Part of a small language model's weights: biases.
MLP neurons of a small language model. Each row is named by its layer, matrix (up: input weights) and neuron, and shows model dimensions 0-191. Each number is 500 + 25 x the weight over its row's rms, rounded and kept within 0 to 999. Numbers have three digits each.
A block is one neuron, or neurons of one layer that tend to fire together. Before each block is what it responds to, as a language model described it from the Wikipedia text at the highest values.

Description: Final piece of split words
L4.up101:469552498457553481487559465512492517514454531448532501504497492496518496499465529492520475533502479496444424484504510493529526532457513553501452485505502501504518525438500481528485509576507483485517507509491474500508506531481453503468518482491475511527523502516510508471467529534502522520502494493477511491498525514513500490522513519486484488484454479508522527495504562503528491508516502502478490483523508492487538517513450528518455471449501495481491532487455490484547518489473497485515529491492476519504506477480488530460494547481503474487475515500545468497492494514503501539
L4.up262:490514537477467520516498514515500481482522513480473505480517471492488516528522554447465522557473485500527465543493486535507496491463496512525486507502508491495481513494473518504516507514493450480515510490513441509483480499459523513485536489503489514554497471433502500516493535504530543475474527451507547529522496508441482455477574522494521512516485524484517546495500500473511485442515490505505520521484511487507598499520526500536502492495517505495477463500501492505512484498456497502490450497516469468476490514476504483504514511460505502487536487505551515486463508490479500479
L4.up313:491524503494503537464474515487485479505475492496478492471513514510477496527517530457489529562518513503511514495490497531519477523479515501523522502518495479516506494519481505490483593480514474502542534476533511460518485481491476545527546481529499466487503505505485466490470522514518447539483536513519492535515548498505468497457481536496458471502489506483509462500464478520456471495512513529502512507494532477474499496544496480486499460460513495536549423473464531486536478496469529493523514510493487528488517537472531569512504458509483518485503502525489498530511465481482505516
L4.up349:491562512488517486532508497465513510467463537485461488479525532531479542487485540487470537502530486464500483493472466524512531540478567546484489507477489536505488532494503460495535526515472475507509496489506538495507516507511437462495496498503510488489505502487509449510468522487533472516528513545498498526554537495499488463463472538473473516539521521518480506468466530496500508475523483480492482515531445464500497480516500450525477443497506519492525472476529455480495565498475524525487475467490474475492495534492468502505548501523518499513514484516495485487503499502489498506
L4.up454:485491546493505531483522504462532502486483481472474514498528495544483502503482537484508485511516517459498478472477505492516502495472500529458494501487519460490517576522514469495488513519495503488504499498521484516485497481512453525522506530502507547500492476497524494496466494473529525521526506513497508524511506443514484496488472512490479472527506490467527545464485506459539538500452529499482468532457478501441524498547498489526488454472518461511546507481523501487574480507526543550482521507519460518476474512527485533533503426482519509477521467517480471479523481474498529509
L4.up627:472524503439500478525487508490492528487485488466479483483531500509488529505552567500497506517469522457535524501496452525529476495508499456535429495507460490514523512540491528532504518480487527499469518508468481496557514458502509443487505505500492479478469523560488506475517502519483483495512508515476531494481511498488492565501537492426466486492536500488548475455487507523493514521495473516488469463513516466518489480530503545472508495510513490470481540484480475506480502466493505526516476522518505502532488508496509480515503481516514532474491513474527529503539504542488454465
L4.up674:500489485483466500483518522466512513416474472510484519501514500518443491493540478510512529500507503543530480476485500485532534462498503489480475494460522468504504511516477536493477544532501498495510513484464519495552537526428487452463529519473476475493521506503502513479496503504537500528530500493527516441573456499490536466504516517498522477493504483496509509550512475513525488489511514483488458439495533489487513562487529493514522479477481538518524480468472498475518497507474483529532502479518470507475525528509488515512491516498546521455533490480505538477512526488500522504
L4.up692:483547506480504469497530456490524489508495509492478483550480511510501514488501491495488477482440497553530496531532483523479509496489499567492515443481556518512514477494494516521525540477531493522521545453545492530481529459461513547504521500461491479516491477517484489475510530503501521531508524500490545510503510485525508503496466481481518492512514508438481485490477513522481506481500486498456465502464519485468546481496497497516436537517498499531520512473491487460519468486482529516492469510504511515479497503486500479516484494486512533414529506491447461503521444501510506534

Description: Word-internal second syllable
L5.up13:476517540466503482493480513511501501490495534516489488505502533486528482529469457541535459504491518480482485499500504525468502502511499536509512486478532519509515567479549470482474549539502532509477518484465529519471507496451521530509514508515489538466515516480511528509507503511504543516491522488484468526496468508536512476508517505500491511454454477496475516511514511516493495522527520553472499497484530515494514470481527482465514514462476479547520502458469458462557506488482448538504492506483489493549514459474462536504511453504461476468485470479506528485514545435486500523
L5.up323:508509507521533515488515489505481516508526521470491513518511489480526467497518484543513484488513471540498462527502511494502516485518540474521552441449552502512513452491511559471461498531465492507469489424504512500485465484522473534521549477510499499460518510424477514495491523529549512485461492488516544495509528489519508532491488508490541495515462494522541527449497529486502519491526469535499483490493443486473533553489496515475512501513543518481475437460490497510540476490494471528497501473482499477505490499486504494509509509483483492527478499511476497465488503491489537518
L5.up518:502460527525580493530548517480523541475521523542511495509535491504444509545510501508509511494505475450481521502489486509473552494474515439507510481434475500544487533448513465492507492474505499505471524466512465476497478524495505490523519474523520497456484493450471472497500517497453516527489493481476505502526517522515476496508487493521510441573504520508509548474518491507535493498487493528506467460529496475520543500495508497494522487493539522505467484518491490481494485494482475520502478486516481489532520523480474531489500506480482495503556445464535494485514519504520486468
L5.up579:495509493548512502526524491458474504479525526497517533512524491458489474492467463536550459472487512526503492511510494531551530486502498471541516486496516517535523489484492508443517479530512495523487541511530442564468517465499476517476511532518477488459519499489428509554488509481497523464464502502516508515528529493505472482468499463513519537503451515489468536500495514504442490472487480545519502528487502522484502532506511525517466540496474467493504538503504459455527458499503473488497484469498501507538517515489521529492478494494511443505501509516481509495474492527482546507
L5.up584:512477497496543498504515543507488502503571487544516506522512482491506464472502481503558548484462509479503533486509517494471539517492476471509492521491558483506498511495492531499496478485482508477498496471492541501505505494479494537521508495528494513499546504471506448564459477459559481487455471512460523475437503493481482493514513447511517492506472470496501516493523505499494464511481471506492502513499492541485558517451499538497503503544516510510498444484491490453521476464484481510516484509496500533516536488510515490531520538474487483570526497523506455499486458483475513487
L5.up599:484517491474520515492544570492471513477502483490443497514504450470491525488501546471515469519480482464516510525475531456485449500511487497516514494501528507524551492504512477514482524530516540524519510530459519515485473514487492514517457470526515444507514515516503502468504516477455496497500530505543531504485492491505479532496486482484467471490501475497519498497529484463490480503499470514462494466450475504477491475474459484483560524550515506544483508506474520503514524512463501506465484493531488519500529553487475507465528484526486573522531522515471491470484551507531477479
L5.up760:510530523508528477479529496507471465505475524506507481502531484488490505515478519486519476513512505486452505536521520474525493455482521496509454491478495469484557471448518502477507443525479492508469533483522482499533489536429467510505539524556476483476477509495489523510519476505505507533514493500477492465590538539483490524522483521478500480488468531504499548461481532469504519482489511501437478512516512501501500494481490482487495474498486464504508547522522489487533504493454502536484504458504514504517541519503548528511474505476463515548459508490470485521510516488516532535
L5.up765:499522521508495480465512509493462553518510528505492499483515475489492448538506481529496468510512467525463472541493531498495504487513494523514505535503493477563533534523495517478488491514497507533478510465507559483490502545496517544482449484523467517483510558452502516521486483497520463491496526497513517484542532519514504514532473482515512490489479506497497449520491484505485531444527473468527492499528435523472516491488487501519522518459513465521483554494497449514489459467489506513483455504495534505482528477496505514540511492458513506517462505505472523493478520474518569538

Description: Year digits and time references
L5.up148:523470489501514521505467521493510486482478477500468460522527495527488469528512510462503519469521477514523478483474476491487492499493526520489509470480527513488489483537514490526500540524510489498470485510452484469491485523549533513505496496463493508455499418474540512459497513499491463535492484546515474477574484475516506494490482465483516514492499505492505480528495485540539477463514490497488510554524478506471525500487523455557477529538508527478452525540543514470529506549496488501518493494488497484498456449505487555492517543520472491486508495498471542522541538502480486498
L5.up213:481494480494497521504454483501499480517532517484478477506510515529454498496494532506477524490522497500506519481525533482525511532481533490516496509527486516487510475525477500540526560490492511519493477517503446489497499472468541500486541494461556520508521484471462475483486470490486508516510512497477509510501536514503484477520526510445510508456508489494495503485494485489474477498494462474522453463553482522518494485557520495510511533563509520547505487504509534453485512510457537502472539472525459504507476455531469526483476533482484552444489526419459508498486519487513500520
L5.up224:541495494498557504476474489462504443515548492488491502543505469512461469522515498470513518493488515510480532511506541488547542501492504530497486495524515501458527513493495514512498511498492498511452539514529456485467505520485519527463557486455530516487556526463489490481466458512445522543505520511510480495489473500499487492476465483495438495487535537484513484503487494461511481503519477515529505515472502465515468462487501536513537530503507500459514471533485534460528458525502502537519530506528522524455486470482501500466476521474480515491475535505447505521492514531482500497
L5.up226:538497526491550501492499473440489526511536517500497525491464514513481535523502524527480490490492492485541487483491517490496508520486476523448469505565540518525495506525523521505481557488497440495486461473507507487519494457503501500510473538436452519502468518509456486472486514491499500522546521471485502494567516484516515462473522486490537485500450494476471526511503518462521501479507485475485509509507502486496539526531478478481487515467546512486484512527487515522538510479494508492500478482508507520486434486458483552492496491450490504533496526478435515523488509499535468497
L5.up284:510442485488537526492482480513515512480524519494518496527510488511502517498509568516528509467501468498477481487446486518465488506509481537504470482488492490516526455524515496514524573484515542530503566488495474498504543482494502491500504496494543539525516475470502487476515500511474491501529564473536478482508493473507508520464474522489484461477471537503510545499520461471474445495527481546482481514462492489468489515521485510534470452508530538511483526510492501513453490478494507539530537500484460511482473521513506509507525471484477482448496493501575469488497521496482514503
L5.up325:479446529489518500486534497501427481508536560485503490521524507492518549475495508497530479539541498478448490539477493472479513503479485507508492507501498523490513553480542544507474512486580502488504524522558478488465524497469511511494448531483514487512502530511452470509507498481486484504497526518505543490481498465486488427532533525479473460475517506486487516498512517487497510500477500504464474493528465464457467491474524506528478495501507490522511514518505507511501525477511490559519509528522452495458492516496533529484503515487487499465524483484481497556490465487526501482
L5.up423:475492491493482501456429495460551473497562492507482491517526526478478501493520493498495494512494490497473492485475532490494468518497494493494490538538464554506492536494516474501504497496471517538461489541502511520493540472503517435509467505483550464503488500481477507470482509513482520525479511535504490572518509521532518445482485500445478513507499483498498481487492511496513529478476514472506464535535498521488542491556504470495523538526519552467528490528482521479505478504520512480489476516541511494554463491535492518509533543451504478546481493518476463512496502503508503474
L5.up710:506516546479550573505479505485509514516502534478480486509497484486479467463508480481523469467491475473477508472505489465473467466525498488533506502520472504513528512480460506513486529459477475500498495530502470552493490520510487504485510506516495484500525507496500511490473489484533508531487524499472505555519496490479472473436505537538510472488541514513504508494504580462493519470511525477523504491529507524494511455463526488480506482500473522513507436510496517556537532546499502502493518466487465513516492523533508526475511494490464543543513474559489466463537478456518491511

Description: Mid-word vowel fragments
L2.up363:463538504523471508521516544462502506506529500453459510485466488491504520520529536517486493506531513480501500486459463477503506481508493483486482539497517530480519519477508525500489502515533478509497499475517477510533443508493464486501472470532533425465559535518484494495480477462485492519539535484486506508496537468520540529496481481574519486499521526498523521499522526521513532487512466499458520536531498528477497468488442501497439494482504457540481462489475490520512516487465490516484498493526474493472465506517492499504481542462513555491486505472520484492506481512481509555

Description: Time-span words in narratives
L2.up631:527482502515498567488455474492506510483518509467504545527458510514478515459472492487525499520493484474460512496543530488522502486487485512484494481509511496511495550531491540510513511505490539531485453529535450491490511519536491509500495498474504494510496455477503513491504509471497444536473488513472483453544448549538493458482482452437530481507510529490471511488473471535526504483464465526489532456492472517466518505506460486542491524482514529511546502499542504506537478500482532530496515516512530544523489512515479516493509515542472503508474508501468512526485466507458508527

Description: Final digits of numbers
L4.up6:469506512533523577470502506531512536445534490494466516522486533492499552526485519516500509498519481490501517487482501558554491481500474468502486483516520555508511553539491507546509561493531522479485476475474533490517509451458466507487491512490442509509518501511449521472495543491528523502520492491489467481470504482482499447513505481483508447482474533490473504512479511499476490506525484504484530481447541503478459484502500473475497490491525497481518516534497495475536496485486518484531485543526475501465494511469473503529544505494510487497546468498484487505519504505498494447
L4.up32:523524531555490472503455513482512527529494523449489511514485497522481522489504516409492502521492474491548513486488493540521545523463461504463488519503508469492523524511489537462473526522496523466497504478469479502495537475451523523464472511500495521456487489491484520480533484480501494493495558484500519489491512477501493500482487511499545476492526485513481525513514510517502524548499518545531473496500472492502479511406521492450496483458461531474502457497520497512494490537498480489513472492510472515495462516487521496526509519522562490503499549514474504534515531492520508534
L4.up99:486479480478496516503496541501478471496502511511465510466514507508460493502478497469504484507492498470477504518460492494500494463499534521509494496539518532520502505515467532517472521505526477508485530504567521450472502499494525539518511462475489488527525454533508529501495492515476484530481515516479474482467504503468527481470503508518484512488524464489512572520510535526501514481515463484518509488467490532539531460471439455527480494484505511456449552464486503448512510527501486439519517501521504532456483481511559516490522505472484528501509475525497478518547526442512531518
L4.up176:485484510489489522469520540518506459501522495492482474549506469484542536450485540520507469498513523460528483486476523499466496522477504468487493472559499515535498482509528469500462547485502556507538498490490418447493498519503507515454480524480510492516483500495519527472497478511521505501523515466517504521530517486498523506464521487485484503501461482505485505492510481500480538541529510499474470500530474501528482493460491508519475473513455490555444531549487506514477523488519504511454543494489506499477512497556520502510515472484454512539478515502538500463514492494449531530
L4.up229:494487530511501504486511508466466504514477505491485484509490488545530482500439508475505507519500521509502482530497508518480537518530492472513518502483472480508464467501465472494505487502521507508486503478516525451510539515480497483498522506503471496533443509514480522554556489456511482529477497494518551485513508523511417459505495532470537480469527469496487517541501497516514494474518517526515499496466470561483484529455486496555527488524478470496512489499512535543510531471453510472545530511503452484484497492515491558501522478508489477519429521489471529496535477520502485524
L4.up290:504506506515522495497486502516452474489518528503531520474526483534466508488495534506477536509514574492540518496512466479475461515504515464483515560506509486513513470546540481542446501492512443508517522463495477493495509464522466502471525506446496498518500503513509499498492501460493526505515499515509508491488514510457435469499504517492520510487507485469497532514536479515453541496519521438476502512498503512526498473447483495510496508488521511476511557503483476505515459501502574506453475507502495479486439528476504532500526497497502549464476508523526483526515474540466503494
L4.up303:483494531490517512471474499512485490487531498506473531497480499455468493527487545525524486498506535490506422484487526458494513541448516519493514512485498518531489490511482485514528521512506447496469524506521500492513515476485487509493523495482494531513524492485439480484506508519509509505522513525484484486531553505502532477457501543485505493500512500520497531526490509480531505499441499488540540515509499448481494515523490513520435486515517522531525480473502449494435454486527554524499464459512502554451477500517451561530476497478474509491460505516486505526512510521533503510
L4.up553:489519519489497532476484536475503492499453532523529536522472466513512528518483532469487472496502513475529532498436510474484507494446518482505482476471526507478504529450543463479503539512540511506529510509507452450486562499476480520446502508438498471503528500552453501518476496489498502481487467496495491513482506488501537488528525500544507514494531526471475524462530478501526515523468483522487533508484524517507469482497482520518499553512502537469506551518487499470496476521547528527510509532504470508501507566485497504493459528499507488463513509490499472503473524488467476514

Description: Word-final suffix pieces
L5.up24:495528527466503462522517484524500493503476530516538507534519473523453504461512517492501442505496509518568477524537491478513462515502544531505535553501488516478480479536526492513496539492485517560541477499509494459558481471472511490482486477494457502497495485516504530532505499499540487520523468425481520503530482519517504476494507503505541505477510454494528502506514533504498448490505498507501470520519540521476464504460517527492529479474494498529476486490495484479505496516521531521531512526463477478444488514484508521448511503459468488497469478469494476523449497490535489481
L5.up49:509509517484550475518462507491515467529531498514503488494466533497493503481472547503517528479505496500514466505521474482457466498478497490479469491499502487444539509523480472561497482501496492495515484462486506499514540515528496508481527509492538474511523470572538514482526523538528527534488527516469536510549527508453469484534506487468494492484463501535497475492503469518530524500439475510490469514476481477532505486497509528523475459472518526513506496469521479518547506527458473481499463482489490563483499501510514537526519504469509500529541478469545461501503514499468496450
L5.up52:505553509509499501499489529487510507482469460480496516458477502471485529511517497497539502494482517530544492484520455488474479476502490483494517476512541529501488510538513488479500466529492485477486488524524517497469525471463466487508479515479465519557474476517516506504506512545498468442472525528472567534567498494508481452499491530502499550470513481493534509494539522552520543515459517461486454549510543473504538535502541535510498469490478491477508503504471503492526554537495483477509490508486444520457491512504487488496465517513524488532480479500527523497499512509482484512
L5.up337:495535515456513479486491511531539454480504477503464509461504492497469497478477551480543469488463512487506509495502466509499524523479523520488496491498507480519527508513503522519482518512513518510454487487498461500464517497496491531472506471515474490512480471501514500491480480514518484514519536502506535515514509501514498484465511529502546500513470516455538510509534507506579523447512472474509505465504524475511543557470482530541528505494486530445475475468476473495537513481507494462490509494526506546436462524509514576484473499507511520511486475478539452502523446527527528493
L5.up404:487454536452467454497519530483531490503485501476498489472507550525512500472519475485492495521495503506553478482431495527496548503478547519482513541542512440516505512554469463477520510480474509470458521508476512461501518494505492531453504505518487513551538492527499506497508508520519539511480530512438538533511499505486471461524453552490506484488510489549509502505524479513511535509491503494488531489477456491470520512496498482548512510523493461539495504484473492511533523516476522511501519503473471518457549510482493444513529466507525500488501471513521478522507489498505509492
L5.up410:503526556532488526484499471494516512533502484481492497515514514523533479499533457472547513516455500469513485492489516494537496483489556500485499456471513522488454517556462495485494514506510510505450503488522494464463518484501500536535523529522506515556481517493513497497463499443498485511499510522477483486502462485470433435534504516494533503463478501526489483496539523486515528484470509517480518477514511494482450485456523488535521468536488491504486506528531503485497442515521518481488539506562470497496479491545515496504490499534492507521472515490498481493482490536526486570
L5.up588:501562518506509470529500531525517523519486521472474500503500522536499475464469553459500447519539504546542477549513525514507486531462502517508546498487511465506532544485491493512525488512481514484537511524497496472521521521451493506490496490537494491529531481549516463508453494512520510495512514543520513500501535438506470504465482515523505504484480513519516511463484528561554489499501479483488499475482482483461512498508489501495467470491488486526487448460491469528505516443485509451455471498483528546505480526510477516461479493495457511529490489498496480498536513497479501534
L5.up712:545554488511482525536526512515486529477470455452512498527495536515513490498499491447476505530510549477513539504522514489531504522477524465462502498532484483469514521493466499501491510497488511523511504518455506478492498484512494484484522512467468467529495459557535502494489521514483521454548486505496505520495527479456522460461485516524516470498502498504472474506514469505488486497471535504457487490522517487483495492489500507520510484520531490536440576512472388484507500472514493512515506499472492521463498538517497502512526490519455492483525527527515505490481484510507531550

Description: Mid-word fragment pieces
L4.up151:463531478518506487467517513480525538490488553493489490509461482525490533487480523501465496534456512512490462488469518464529497477484487459531473504488500537523564525543530490481526474525528520472496474479491493548532518492487530490502514492496539462509479493519480456497495462525504548486529492514508479498540488482509548479504563511479485521449446503488543553495500524522474502521528515497487469488521522524517534462486475505462503537511471521473499514510498491487543479498457496496522477452468512496484534467449519492482511468485531510485497508495473519483508499523520476457
L4.up206:533486489516517508481477512482501487557505504470504503535496458500501478514523524514546469503463507505509454513503482492484491472505484496512504485491484562510510534511516514476533495552514492514511543491524512549514536526498497515508511480500529492472482539468500525464497449518468518513515480486503525477505499486531464508473505484519481535524498512501530531482506468512482515513438476474452530468524484491474474542507482482488447498498535523509487505456504478408515487496481462521479497468488461464532533505437498515486497515476488498505515534457471511524504520534505570504
L4.up207:545505501540555505466521488521469543492583523510487521534511467499504522467519499489512485490480529540472520493477506491498525521463513444537550479502537530476500482521482522509442489478471523543452502512464506532548490495538484505509499527470536494495500490481505498455513511524478492473472522520484499513469500505469491475477494459475533512553501504514485518522499492477498474501505458530500529482528503515493515535488454536508508512493531473491453482461500523509502474505507469496485479520494536514504500471498506493496484470431488518494453473460462515487478513547490495474
L4.up250:518509497507517474494518522455507531449532492523523492477481501487466506494473483491474470513473520519498513533486526472521520483524518452502553546443503549488533527500476532470483482511473493522540507535516501473502444564502489500472523469469493480483545484447487477521513503508529518502511524466504504457532518486504514498469548499545517512499510494491498486500503495500454482470495483534474461503494486551487505515480489495437530476516461488489514503530441497507485525508514470488507516530512531538512511500490452527494498519486509455475537464483474491506514536491540531471
L4.up418:514523493521508520500564520478519511452477561528480478503489469491501518462512495481513488493472510512510507512452538446517505478498498499538506502492521534484537547502463476462479498514510512493503509495544508503455500524492530533524491530476490519467445517460487499467510453531562470505484500498528499516536524504535518489482515476546525506538497490492514475506477483486459435524520523531536495493513505509504508539484497543451475453504460520476486478478474533515543499456492470528487495509510512448525514508506518526487525478508466510463507501510486458494478476486499474520
L4.up506:514531504488499504542514486564516526487498509494468526499498505496534545461510496480482517498523504519494526508478479512519500486497543509507493511493517480538519497543546513523427516502473507482504469463503479543473453530540551526500486509513496467473507490472515525471507538543471537491501461493533492520507497504533535517452488482455521495538443522523473493479465494505505448519515491493479451476521518522485486490506497520470459521479472525475530490495485501531524524461531479496476503536507469500551520488453524526481485469477494476463500512465475480502523460516539499480
L4.up602:460558499482555468473534467515459534479479528507481484547492491489501534475483505495515485478488531503500475491500483509513490518486479538515531530542533510517533520467492533537528532504487497476480544485524500475483501527465505512547481495517542511508508484484495496496500479460456501484466485571526507507490518524489501471493509493515524496483493520510519483503453496505486518476524502553522500478508557507461528515491535541486477487499503500464508544494499461520496479499481460456491485445481467512457546488490517464514529532480503505504509485509426501512495447527490483473
L4.up625:508548514475514504482500541496518490459549488467509435479489508511500487484530493531474509458486485525508461465520543479515480493475516499506534528451504492502515537478533516439496536526514471506574457498462508451495504498481504472468556540517509471459502480485491483502506472487493523470485493546509538479489552471484481510471473501484475493506544513502534552480505498516485510513469519521490496466531476484490525532487511518504495520509514471506519460507498457499487468474495499530488515493477550500491522494494528541531530491487469497488505549501473537493529528460486491495

Description: Mid-word vowel fragments
L2.up137:532503470457551463510485517464494511477544516473534490538517506464519510538486491534493503489474506468505476536525479485473486470517483521495490548511479491521466568507479503522532499529497498483478489487496509486473481521484537507537492501474489470490487514473511564518513511516502514482513501507495523488487501446517489481536494486553467458511543498494448496512497496470464481520467458515504458503529481496482497505514470550476531497524537478467494520526484486483478501506479505486468491469515442525465514517476491554505550517519539472463556489475508510501485552524491483507